From a checkpoint of a small transformer trained on Wikipedia: RMSNorm before and after each block, no biases in attention or MLP.
MLP neurons of a small language model. Each row is named by its layer, matrix (gate and up: input weights) and neuron, and shows model dimensions 128-223. Each number is 128 + 24 x the weight over its row's rms, rounded and kept within 0 to 255. Numbers have three digits each. A neuron's up and down rows have the sign that makes its largest values positive.
A block is one neuron, or neurons of one layer that tend to fire together. After each block is what it responds to, as a language model described it from the Wikipedia text at the highest values.

L9.gate358:111136159102093127100144162108135098128133120140124130104114141156169073112092118161117117137113113107139165059145127139170120133123153137112134107164153105124110125141157144086123124133103096108140102101121091132138149121116102099120134177107092122182150095100123103111123133137150122173
L9.up358:096159152107146141141096102124135134163165157154116126137149117130111113156139117142108110149113128111115159137114101163127178185061114141129136112076155103132127077111161116144123123135112112124163117151134144140152147138152129143168093119112122146094108138164163122162067160109125084133
Description: Phrase-final tokens before punctuation

L8.gate214:128117180075152148162141130115123155172124147135141117129110124150139153130131122119143101090104115125151107146145151125125146160132157134114148153103131104127174126129142165100099098142088114065098128112100143111123109127173112165164099127142105116158149123163137133118111104153150124136
L8.up214:159125158156107108143167081133093104136111165144173153174092098136109133124119178122110095141120156131130100139110101128132107123110098134123121156118179140142133138126112103122148131150140156134136128147081146127098092094116125110128120082114136144143162106149134119092136101159134121134
L8.gate230:129106147090153147110163145143105146148141181121117168082110126093103109143133138095121087091107151104129118127165130160118167163103084162129138149122097118155122171153143135108081165133110120081134136111163149155134125107144082108148120121137123094137128114115141129113163158186172134139
L8.up230:131119166113162144133146125128119140174108139115141121123099131113125142127098129110113100104139173116120149152129108131121152133131071117155138121138090117130086145140134118123085136096130141096129193150136111144160120106148096166103138142166157107116145111154146168147189133120146138173
L8.gate502:126113151099123154123140153161124125144131131085138122089117109078093083133109144151120134103143119113122107081154150130092122167146070108140136129147081155143179131128125116121140117127137083152138156114149145121146073109146097146140113139131127144111093106149141145156191133126138136107
L8.up502:139104126180107106087131147103107116120131144130161142147104097131112120099125113100128135096122158122114166130148140112172167174134130102072132123141100103120097176171121154142100141099135180133109108132130129142140124091105140074132130151136105108162057160147136145145159147132131111166
L8.gate573:150085166093100109173108160158146154092119121101131152151098128097153115122158137152114180111119115106149135091077136138111134138107117109138170174135102158144114161153117127094106120140155132146167091110128163155131126129142156143122149145119140110185157136080148152129156159090089119084
L8.up573:086105126127102107168161129163132120138153151114176159107136160116142125140177151140146104108137092090088142117160157127159137085078085083115113119145130123139110157091188129112119093102129152108145131120129124161146101111124136138106105121160130119123087148130157140165127112133113134124
Description: Clause subject pronouns

L9.gate82:148106132097113102163120111105086118180125126113110117140128153115076124139125142109114120144155119130158134114140151116098141117105133136132090170140121119149167157106151134116138120188109135130138115076139147139133077109133113117151146123167172108099112107106147168122124136158127144137
L9.up82:140112141096151134139137140094126093116124141120120145116103144110111171113136093093129126114131116098101129119137134111133137093138141112109107098168136113149105148104136139099105097177148100095126159082108120120108105132129090111125135075111093135124111115145127124173091117164162117123
Description: First-name endings

L7.gate68:127133125179126132138120112160161103147153116111094105108113139144131172138125119146153096108147113119120107101122139142167100095087148086078137131158152137168080145112159145095110131119144113124130126115154135127166076126106050116106117111123133170104130145129106144105138113162144134124
L7.up68:157115156119113156103150115105086146078120165099161173134133142138141095126145132133127151122101102144127157124126114111143124109136159157108097132126133114128138157157160142115144153135134102133125126136106102131079133121165159124156122121149162099120104091106123131147099101069128108120
L7.gate192:167150122151110123144143159131161127153125149169128121117136139081104187160099158128133149108191114113098130109104151124133130095112167155147135141122133139177165135124107160114113120152131115073133126121102179127146107143113047167131176125103162112110136123108157122163141084132084156146
L7.up192:143148099172131103178125132148122143125095059103110083146105153088119129102122115155116127138117172110144140155132122149190154095128119117134141101089146141131117116145151153140170139099110106125105149148081117087115128124089093095137120131141156105116153147096115108146131091142136119129
L7.gate351:125096105152154108094127142118153129151130130120183119133117145098093168166125115152133112102146116067126117089112160118116132105122149137128122147141148103112147133122154147127111123167107130175160125101124130102097092117124069124121139126121111135109139134131150091126142123158134141131
L7.up351:167121111151128128096112068129072147130127133095082115125110117137123152140124116097127116122130124127109091135120107159122125113173137118095139097124175150107105100088167139115109120165145147143141136066108130121110112107128124110194133112121138122110113164117103124080121129120151100128
L7.gate504:132102109129146123121145072162091118176128112163163114154137148115124130147160122158097116098120165106150081137078157149162129149098137131103118123156154122159111121119121142088119068111111096147179138126137143125145111156111084123175120136124133143158101103126152141144154164154151182116
L7.up504:140155160145115120114131089130115147128098130131122140144085134120089161117124119168134129135133093201150126141119129084147127098106120110092128167172148101125143075112142117124130136130098146140156081139100107115163134136114059144092107161120130128119098117152142115116104111143119186134
Description: Person first names

L9.gate126:108109145094123149110149111176126100133078156168145171178101155083183133182094134158166131121144103129146115134123094145125103126140105158134104111123135102096163110117149152147097144150164118120077134096108120129142108089124096119104118088078164104143144131139147140104109123134181148111
L9.up126:142128141127120153149149121140154124127145132124121134161131150066135136108111123101144094098114141105078109142118133126115161113122151140147087084124128156114108124149118155117145121181137174137126123148094138145123140124125110147162147111089152093149106140086116131156109127063174130105
Description: Copula and passive auxiliaries

L8.gate27:120154109086129126107115123186129130109159137149116142066141129153141118126141146151166108089115132136113117140147142125130116146133098144125120153137140127131122163072152151150105098160100089130189083119104109118137090125129141133144124149126112127138138161116104136112136136136138164127
L8.up27:140135109163124196100114138117117120179095139112069088154127155104134123129089135144093112162139107102111113187115141125142137140119174172120144125149092117123127102119149096151112136113165141151148119152113079098172102119123118107111129107119125111175141115120093157121119143131163138102
L8.gate272:097184168076138133129108179159129126094131125147112161099123101104158104132160147167124128148131119121139117142126153071136134161127150107113110159122149131160164107121125142173064108113096150141141121126139142118130098111134116131099138116112150160150174141132130131089142105111151100165
L8.up272:173109123130088140134133096114112129159171111147157084105117088129141153144131144091103151174144112105132124158169160113142129150116123136125102139111102188135126129112149138170131178133136130170116103125098162151088103119111123146101152094100191119118102114151154160093122100099129100086
L8.gate348:106148134080125129108098131163112103111114092139139140133146155137118084115179137159140087188124113121165121121099139086125115143127151161136135154073118146147173099110197147162100076186145141103141135132122120112125129131126122124114110155105120102158173164134133122139120126115154108107
L8.up348:141110095094105118122139138166108116152148117060155170089148146157131117104088149153134124130138080113094107135137139164116124148110138129132146124130122158150153142132143146136083129097120175159158158120119138152104128120146105152167114105106101140102131127135114136061192088157150112105
L8.gate405:163117126073157151132114169144114062119134152147139147130159122126174134132126134173140120146134137158099139128137122137106173136139147137163133134116103141169121132099132116142088149181130141091146157102113119094173108121152109103097134094136132134123124151141151095120128131134106117146
L8.up405:138105144098154143115131102173097136119152157116144137086166103072162110112133107119132091157111153117109086104107149145163123110120131098137110108109086155150112071143124182128092084125140111104132149136133177095147113105108108102120124130129140125136146148104120137076111111097150101100
Description: Before a place name

L8.gate45:194162131077144170149151093137106112120128146145125137128122134125147131134113155100147121091109135121142126123111113149102112168133112160138122135141160121137145177119158147118104152146124141116103135123104113099115104114138142138176128105098120098161163126110105164142145098140140131113
L8.up45:107137138223178148095149121128134113142122164132137101136142056175092130126143132102147084152123081101124135095117069172124123103136160105085149103141131127108138077120121142133135112100160088110165147116117139123154132084067162117124093122146113151148126084117095119096100153113152120122
L8.gate87:115122106105150100195143113089066166138128134175146154128142143104123082128120158179117135123161161147119152142159128165120119154147067126101072108130137134175102104132105114127127124138158135120117129156114162105143142156145093134142101124143104125095136157100128162138151167158126172142
L8.up87:069165137148141110131123159153139117146115122130122110125061173127171143120124130123087158144139120154116147122141084110103105185112127089150144142133136127112135111129148125117166138132126118159098102071164087106153124102101121172102155162177148093136161166088128136138165143148125137143
L8.gate233:149133114112111170153114095072095113146106125072102102144115133119142088118124099117155141131162146106158154138136187108124124120089154070125091126080114109114144171192200147163131118112120110118100164147120117158113130127169117131135113142164173106124142110104141152147144139141147104141
L8.up233:138105166108144165103155139119129121109160133106118140138111135131126093118111149125179075069120114117136177145089121183076109099122116130147112161157169152125125122087107117131138145077113111117157098126126165102133087148101122148169143110115154154139078104123102129153120129145121126092
L8.gate377:106123143078155099143112126130128108148123107138122107096120096188140111110129112117145116131121126116107138097127122128092135116144171171135142128107134130121101121092137062134108149135159125166122112109141141126118112117088108153110151132139110080130166097127116120119151144152158155072
L8.up377:110146155139145112126128121093102120123132125067129181131162171094119128070159123142157144121126106124119161180115165135113133104152109105113139162102154140150138116072132151145124161124107139118114136134137111107099111129095167125159094141118084087103127126098129118105104169152103129114
Description: Split noun endings

L9.gate305:138127125093142121141102142157155100140119144147129140094123114099150105147117123168138106134155101129097129069123142120074135118096124134147149132131075134171126121144145153104074127141105151113130151119144119131195110105102093113136114123138108147176157129106139136087153151124155108086
L9.up305:109121158100135190134116111133162120130159132121122127093140137131149123104146127127100071153084107154140099108079106146103151116097129177131150129114140103135145136114123143144082126114147129131163182087082122120134143092127135123108120122109118169124143166123130138116149134118203127123
Description: Before a place name

L9.gate388:140091138093119130124136128148161123137135128118075157111127163107118119129123129133158120106150164094133114152108128139139116121108110147109144135134141128177091132089119178118098134153135147153155140117113106125137117132155110075125120120139131118132123123142122136085083151103143124092
L9.up388:131139101143112171152141101169139137128130105135056104127131159142105160093110144122110159190125119105091120131139105145114127132128146137124110148165120148118085138143133131141156139132160129136104104152102088113114134155105141119155123137136128136143112119147131160096080135057124155142
Description: Inside-word pieces of names

L8.gate229:151061087151140124087133127110141129126120107130152111102092131123121127128130135143107101166102111098114139115147123088110137096114125135123093171135115096124131130112173103076112174128137151133103119133156158124128141083115123118123100122157129143102130132155120129111148118132140146115
L8.up229:101069104127144130146148081124164134131091145145159100154174087138159145136118159122119088107116114136140149114164111116153121126145148077136170091142109117120163131132120134108134153151117132076098120131168129119129132160107128079150133116133084112147127135110079075110145119146115134169
L8.gate355:111084133146159150167157116141143130156170106117155149150118154133098150103138111132079102087111089097131126085135130104161137134111118122105110145111114118118102126124170121096149118143123112125170132104155170145151130142085103121151121126137122114112107142157137145129141105137142181160
L8.up355:106137145123133083103157105163081126126123168161177151165127156107157120143071131136134127130114135115159156075113122153129146167138158161141119122145164115120178151133109130093110098170108117091134126127084168134097104147103117121123125107123135126118123111091131116166126078144147119131
L8.gate445:098127097123166130125134128122129149135127127156121126112117124134118125150110140142143080111168093144142104074137148109126126097125114164144112126163146146167148155130134143104099111138137164152142121147130158119138125114124083108146111119083123088131144093127132145105167128132137164124
L8.up445:095084129124141158153088110125113127090143127179146106156088096115137156121090146139107146133116118150170092126145167120133159118075176163143052137178131089129128130118103108115144074170128141123129116114137117123141125130107131106099108151099157157138073168117154138180130113123172141153
L8.gate513:126118122106179160187096124155138141134121129139117136098130111134117161174101131172134083077110124136152104107157134107126159115096155161131128125177142143115144108127153120073074118150083134098115133093163164124117103122103111118166153101145144136085128134160136124140175109145130115138
L8.up513:130179094126138144110137104112112159135147103157119148119115158140098116094142111157123142131144152112129155120148135139153119128129127100069127147163114154157122144120148148144166108121141096158154138105087111121164097074126138134113097128077178140135150105089108149141148152105119137117
Description: First name before surname

L7.gate161:141145096131123137115157163104117082131124164134152154126182104159153136143117130154151084133166103146133149085110127106111096175137170111090158135108118130165113151148138112125106155121096131164143136125149155103160097120141089097141122160130122149118118099098157144105144124123112144144
L7.up161:173116118112160147158138102146136099128151168163143135107170157105145122154132101123122149161127089162115100111104147139149130108119146099155117092117119134150148121105186114122169168155124143107156142122127178112147102179121122113137157122117155074091122128130110139118124146123123166153
L7.gate201:159094101163140103142154134124182117123117105154131111129099073109110160163119149131167134146105085068170135152134153117131174112126091129105091159164109093117130108090100087123152119120121113127152149114153140133142128105118135090119118167145124119145154121127095152134125119129117119114
L7.up201:120088101156120096144129113071122131128162093113135044154099117124133129124131147109128098100131127130136117133134144111130114152145117144145143148116152125108122125089104121104152113100108091155129153117093168148151126097144086138104075111150143064133128137134155103145131095134156155112
L7.gate329:085129122125123133092135140098144151132184145124106114143128145134129100168131130103113097161134162092096123085166089166076119130123143091115103126156116162139126101120142141147118134167133143141126153158150108144146108131100080105144100095163105135134104104088125139122114158138168174163
L7.up329:172126146148158144155158099130096164124087143103137122122132107167129122117118133110151133137138106119158091119101117143125140144117075128122128132130146150111149119109107133162124167095109119168107144113126160158138109132091136123125109158147108154098121139132081100091125117132135137137
L7.gate491:144116133128152104131138097132149162131134117138107125167082131129144109172106141110147148122123117088193085105127121139119128120091141075155125127169129119108107115111138113128126121126112123154118111097118117183110101090135103147123101129147132128099137071147080134115113140168163163125
L7.up491:134103151164102183083128141103127153150089165140130146083107115114118130124083127123111109126167143156180149090130150123146131120130145149133129153147178119111145127126116086081137131135163085133119112145079114162155102131050092129146164130148134105139136085116099068119126128135141129108
Description: Acronym letter pieces

L8.gate47:153137084081117132152143172132114129161153177134107109157080107075143071135097149147142147125161114155092139120120098115092169173102095138137110117109112069127105133116086117158123125125135104141098082152146093110101126093112115139082131094119161129155089092118131130144168150164129164096
L8.up47:145134126107102169165143115140154150159105161129140126115105147109103151141132128137158156153115137117127116130101160137149094134102133117131124094107089109129132140118121104088133122138115130134154136146098124077148088114136125156152127120118181126112145083117121144141134115131118068063
L8.gate55:128122137097163170107113132158093118111130187176110133129128113139144143165154125121130152109169106118115127129156113101135173141135146188098122121142144076138077146130086186177122144111126124120112166119099105157162136116133112124114112123150153080104099156134145153171141114101143150117
L8.up55:098150052142138108097098159152135088101135134151129101124161108130162169111135133163110114125139131133101151118132102105133116136114092162118100144144128114152060105110127110129149150138146097122158126135156119139162134153155176129093134126139113169132128150136099151098146157092183097119
L8.gate138:109119114135124178145183125179095124187128116143112097131113144119097136185090173136130143113128096151161155073120158123114139113104121122102113126138149078137121154131153132162122115160084116133119139142099097090134110124108142130125159105148152111128128151108149182158145133115134129098
L8.up138:140117123130145142102127122136121105106132104146126139149149130134158114150148128139098114104118133154137110145165147148139171130146164161117166061135160156096120124157107146126158080154138140085115142109098117147097112171148130132158129109117104099177115135130149097141146133111121138109
L8.gate347:133134146085147148156115117122160120195104126142124131157149107110127155121134157155145109088140159112124101119145100101129132150127138093161121145133111124111120101117127160174155112092123136140145118131077171088137108108140117104166133128117115141153119099126124144141156089164136149125
L8.up347:111160121129098123158107149140146119121132127133142116147114101143117181100112167165157115103137123150129123132108101067164163113106110113160141117138149165150069119133126128135154140106148118130151135133124139121138073142133108137096148150097173113125129124124113185121177147128159155134
Description: Role-assignment words

L8.gate162:115151115078128130112103133148107136168102165079120104112134117123140114130143158138146106150163139114108099110095137167128152147081126120143154167178143142162098131131137162110111087135080101132123151166135141132135116116095097111125110142124071152130136125111098118114168125133113101143
L8.up162:141124168115107152105172106138120189131146129062161165119161138123120133125164126090124131143140127139139164077094121143084139151105173153154170149098145113156145137118144090144146157150079170137168114084138149119126104191140132126129129137158114104100156124096146126126093127142132131157
L8.gate389:103157130099153132094113130140101150150124145090118121167138117150148091119148124149149121079151119120162150125075092107118131153129139078143132113133122124122147132127107147062126160163129124102164135112103142180126100131090082161132107113109084107099115137140112122115144124084092148092
L8.up389:090129177130146104153133124123173156180115086133095141145131114111113132156132160097105142122122108120107159119083116148114129115138099132081176109126102127089102138105168139174124124103129105098149131135114114138131127148109107100100134153145110145115128119124154081066148087150158123132
L8.gate481:125134157114174119121149177119095124161120133145111118114136150116116081165145125133139085150129177093108148097110110174107125123118151143128137108114113098144139128111120118124114143132114107115124131124127110121162128098114120118187114092140060099148139081125083117138136199160110143161
L8.up481:132167135123131133104148142118114149145076160078130108138134070146107114064123106122139163173115109123102136137129122131110125156158152159071100108124136089115139143133180119138145150150126109145149113113155102118121119094081177123086137125129106122140120124137164095075110115098099124137
L8.gate558:136117133113148116081116092116122088154125082135163138129111135184101116130162100123146134126103136135104118098106071160113112144136107112131111096112122117094116134108128093120091130097138090103140098112131174135085096114144083097152073119161112118150147131096081128087111147128138149136
L8.up558:107124143149135160156106115153111152143093143104089117160131074110110125111126090097110156128152119110119101109101135165148131130074147134123088163132132160151092109128086133150180153141138163142123157161139100137133149086113140131129107138113127174087103135127115119108152124172083141147
Description: Noun phrase endings

L7.gate11:162159127140172146114122116182121140151165105125117125202083135154127135101158145144113131156131179134074132138138104136087158115133127131156138125141134149130112120121147110142103161103137094111138113164138110126113116149135145178141092140111130141145146128187120175119114127082163140101
L7.up11:149176139136173117124107121126113173116121104102104116156107122129114137131118111152132150112134178139116152178130098114143105107143133097115142108144129142129073129121139180135152098112110094179135094119104061129115125111138135154156124137096113108113128124163142185134106137111178137132
L7.gate210:148154138180155105136109074164109146134181105129177119170077161147128157101177126109114131128106139131129113126102099121132185056156112151101131129140153124143134126138111114156140137135099081137129152118104127131128120107125161142126166079088091124121160107141126088128121134097166153110
L7.up210:149138148131156102106100125153116161145160113157157137147105115124096109129116126145154147102103119102136131084114129136164148147105094108141110108170108101148083147110129124172124120156132123079149099145097117112128090083119135130137128109085135089180127146129129122143115103086169150154
L7.gate435:125129104115133109099107136125162094186144139133134127152142130124080129136166124135119118106130130126127138162111109134119130121110154076121148137148131115119131153108092114118131126103150129147080091132155083095102168080198116098143147110137125136128127107123148108107163108132175188125
L7.up435:147144175105161124116119140141105162114114081137067113185108089083109158119108156135130134115122165100124106110135125127127134109117132124104166105141139154106145094107120123155139134100125094115144121139120130114120116128123118145187107125105094148103151089167131127101139136104135095149
L7.gate497:145107131170116098101157113145119124149111098162133107126127105137098158119112157153103110141162153119088157109092114155108134126090182099107135098141160133148133130146110130129079120087140115132123133159137113131153135107120115135101138155169100089124122122151111140118107130123160127151
L7.up497:131172142138157164144106108109096120117091132117115109145137119160145105111124127117150132174140171133109159101121130138128135101147161113127130122174133110106073137124138132110097097126115117126138123120121116136089100112121116175142083124095118142079103083169135148110138152125140122141
Description: Start of repeated names

L7.gate60:157202114113110099127142147146118107108130102149128139154101122125145074102145090135095080144155158122101149119154127173099125096097119136123078127111071081121122134153153148140134147119075118134124141115115108122156080093133107108113090114140111126147143089109158120127099160158136102111
L7.up60:139158134137094157110115081116124118129075127097113161073123122099127115137144084127134109167148099110162168125125147097103116121130176119135105117116147117131083169169121131155128161139139111085137125138131135142096178178134111111149136123168165097119186129120155146125137128121156148145
L7.gate162:129141080123114137166153098129107158163127126144104135136105139119108092124128111160139075145148150141098160113158138131125127110100089133135084178081139118137115172143112150136100106104066131144142137121112107133150096088138108113098104142174108124161131110083147130148115137126142107119
L7.up162:167122139118111119121156121130127087114087156087157166143099109095097129136155133121108118142146133151102139191114109152127163092124118131116072135152128139102147143151152151079074131120165157104089144154133131106074117168116140143150107108167185125115133132118159098148115092115128123112
L7.gate186:086162097107140140163129117139103095135138170116136126105121056119108173112114164108173146128143105117181122090163107117110128133105095135134102167125131114121134110085117131098143132129174136097152116145133139114097073136136119081166136112117145133091165093104147159170178131132127102099
L7.up186:137150162128139145101122117108116116112143124074104125106106157145130071145131111097144112124113141117066190138111121174136076104142132130115186123117141122154145154150107128168116133116125124152131122129129141168172142138139116096137117128137126089134115081117146145124097122144166148119
L7.gate532:143125131139148150129162106085102130161120144154175128147161129099121099147111155176120110107096118117118137107110106123163122168158102118086112153127112155111126126147152120110086113141169119128111156122128132169114113119160114134131142128143111137146096135116115143138136126170115177114
L7.up532:137147176146163177121125076127076145126105143142129158144126188103146081147144137157156112100088122127164139147137145167121105095117129159078089113128104129071131090125136126110092151095117136100164076117123145129116088123114114135068100128121129126133097148162128072146122154095163134128
Description: Plural group-noun endings

L9.gate181:118068163090109092136135127135101132123157141139125164135104166066130096128152163107133080118123168104144126108142136092133129135107101147148108114119092127136086122138133121165091143149128119130185143100129140177121138177167092094135140128165138092158109121106109114114152149120119122121
L9.up181:141131134148166115111147141110119166132141095155110135137135104171120121110144132109164087100109173105153147134091120130130092146149142143088108148152113119141093104131109113150180137133153115072151139150115105108098120121135142076141108090085061121181164072108148115146155105139099119123
Description: Relative pronouns, date digits

L7.gate28:138144114141106147154113128108142132108116116081146089118092172114098125157099181139138090143162103126138141157093125141120182133133144131107113102154131094109107165108097141094096073131132145103112189099145131184147134103119121119156138112131149105128138085178125107109156146119161170135
L7.up28:134092142110147137150121120115121165086104147115141126146117121166150143140083125083073121130108180110116124101086176137128147141086122122100143143151122141096116138095132120067129152124136099128132161159146146192102131131138121157100125140121094107104107153118111144133127146118134133137
L7.gate325:116077152126117120090178120131132123155122153105109162115101152164116142160138158125102110095141114103147147113073150152149154136114133145109148106145141131126127080086143127173126140115088125157103152171123130140156106132108118117136128148084159142157101100127116131135169143163138169147
L7.up325:146112150096117169155125152160167159108155119138102144092137156133115101159121113130130145131136099158152068174153137155101160123142102144097127114151161126100145128154079167149102133151118157114093118133098115161122145153160109104107137155112114151118102097184121086175133099101111071153
L7.gate480:188150115097143126137185122148151153072112084100122151152127119117118122115123152108131150102124113137132145123124111144117131116116095130105135090087110147123115162121126112102099150132121130114104147136132142103095103128152114121107136103185171108181141118138120120178168138123126175071
L7.up480:155117125155097129089130114138118114135101133080111147151061107094158131116108138161132116131128061098116101081160099111136122098138147142140153121141176126123118116169119136105123151172153149067159148154130150163109108137086139166131104098128179138137125139152132122122150114128140172142
L7.gate485:145132124155144179107167091132123116108146092127135132126108127154134100141112150102107121166112127144137138122135103162156156095148132123187152110162173119115094127173107096129146184164112125113148121090147161170118107098122096145109134087122152117098105123134105139095118063103132126089
L7.up485:134167146120151160145098148149082118115111179173132131097098106151123137138125136169124110129119134145106116140150113146131104120124161167097136092115147131142117134091120131125136151133093133099126128124135181117149100163150104136133103150119113146118128147150140114125141130138116104179
Description: Subject personal pronouns

L9.gate301:132183153117118117140179123122128126160136159126107119170085170136109157143175128138122137106155113148119160149136125105068145105146128119103126131083129139131182151155124115148120143107119129120123071121123087090083163116127085137149113156155129116131161109107102093125141098122135127121
L9.up301:125119122107098133173131081119125121143094102078130150088094151100107097113153171129076102167103076130136119175151145106145141076151131077119127139114112110139162146163135122104089159125113093136114151143099066128107101104125138127096119106133114169115115166139102152141143118114126114112
Description: Plural noun endings

L8.gate109:126137156140172129131096125146096138104111099127119126170097139160131135079155147110131153142131147143103146126118068136096128107135135104145134123147138133120097125162141149180151132104128094135141100122127112126133116112133143166141116124138091123147159110187112195104104120095167136145
L8.up109:132174146125173143117123119145127136128134094118129132143115139165124133107132131148113152155100144146130138182120117113091117140156135115173138155114132124148118142131132128148111125099124126155135122160137080116109135144083174180160124156145136107109140153172187188092117143074153134115
L8.gate177:142148155135149115145123088157095145137154095104153117137123126116117116114141186162120115116132120101142111137109139110131132129109098122129113102105082138125100134073178115124136103128126112132125149114107122124170134110123172131156127172118144107139115146145128112109146072112133143107
L8.up177:113130118151127177137167138131163127116138115138093143089099123190093114089157147131117117164124150131106172137098114159176120066138180105161142120133110118082091128108108167093164125111144091126148097096126066176120079127110151141134104167124118133142113115123128155108113140125101128171
L8.gate188:156135129149140128110126110121117127129164088091114120186093156138107143117150133146099118127121158105095119168127120115087137108150141128109152113127124139134086153109150128145111132113138112140150093102139106119108111112131124109132089123095131136121142117173152159117099126094173162115
L8.up188:144182144113122143098102117146118155159161079092158139187133138137106100114135133136121179120146176118124152140119085104127134109157110106154154099140123149142126132100130122150121148111131113159148108120157086122119142143146173133086156123132142133113126094194129174144092147068145138138
L8.gate521:166155103130152148156103098172127141109146142122116132172106147097145142131181152133116145151140157120113155160102108110127136127142109123088092150148132122141096117098132113093118093126160087142148120111167095109107105140102126152132109130139152118108162086149136156101135153115129166120
L8.up521:161146149111109164114140125153127145141145076110112137158093143163105148075144138121131134135135137127090137149124104122111150088130105123123146091146086143113069152125143120147139141084142123155141116155115075123134132122109148117143096134143115139111154105203121155135126123075144145115
Description: Mid-word name fragments

L7.gate18:094119112087127158114105168158112150134134148111118138115128132112203143132123134153167131147151103122102102104142128133096139151105147130143071115150119096136140128120114158107141122163131104143112149145124135072122111106111126163100119141128189107120124126086074201137144111092108122092
L7.up18:124170085144139135137071150143152177125085146155145129081169168109179139132145095138098123104140118112138095131154076140123112159140121127100131115153111115134160069156132136114152140132133138131127135118110106090110095101114134104096130109076130132135139142108122162154135123132123125149
L7.gate307:137102115129133125122139116158090129103106094158123142100139133119182138140130142097113151156159153139120094099152118157100098128125148091103147143137152119090117142105142109101130150137143110071155149095114157130103092137093124091143163129105105090171154097136122106144130104107144106136
L7.up307:118122147116162161088116135149134142120172137126102138135109173093110134133156109138146107150143157167125142118123121157150141133115102114091077118134150107140122144102087091114096109157146121126127131149172136163157077122147118136103077114102133124160157178187176122133125134115175123064
L7.gate437:147094102127151120137135164102109101140153150154151120168138120133125081158147082111140117117130110141094092065126136154184146173118140158105187150102065098102155139112151111119135079115068148148164150158102116156115145116149091081088142124152121093121134123140169105139146129125169156124
L7.up437:113136127088135109168133107114139115157095133135123134149113123136117112141072083149129101106133143103130131090093131094130122116184126088153116096125100169143127143148115151127114136144171161143168100093093129105100072111151134129091133148129138111122144148116137121126134148125180121092
L7.gate490:114134133103133110156111127127144118168123137134169133104105134097124087183119105134097125155135156111136117121113144117134141132123143144085102160187090113126183140088139122120123104127122143151113159139119165096113101125124091112107137114084109136170147128138158146114148094105147156079
L7.up490:149130146081103130170093136138091128095139139168103130106195143131096099137147127146088118133114167147122140120055096145136086106137087120105177104124105130099111158110124138126114155144090099131147117139139119130178110150107116147130119130180114107176134145124123118107134183142149092150
Description: Inside multi-word proper names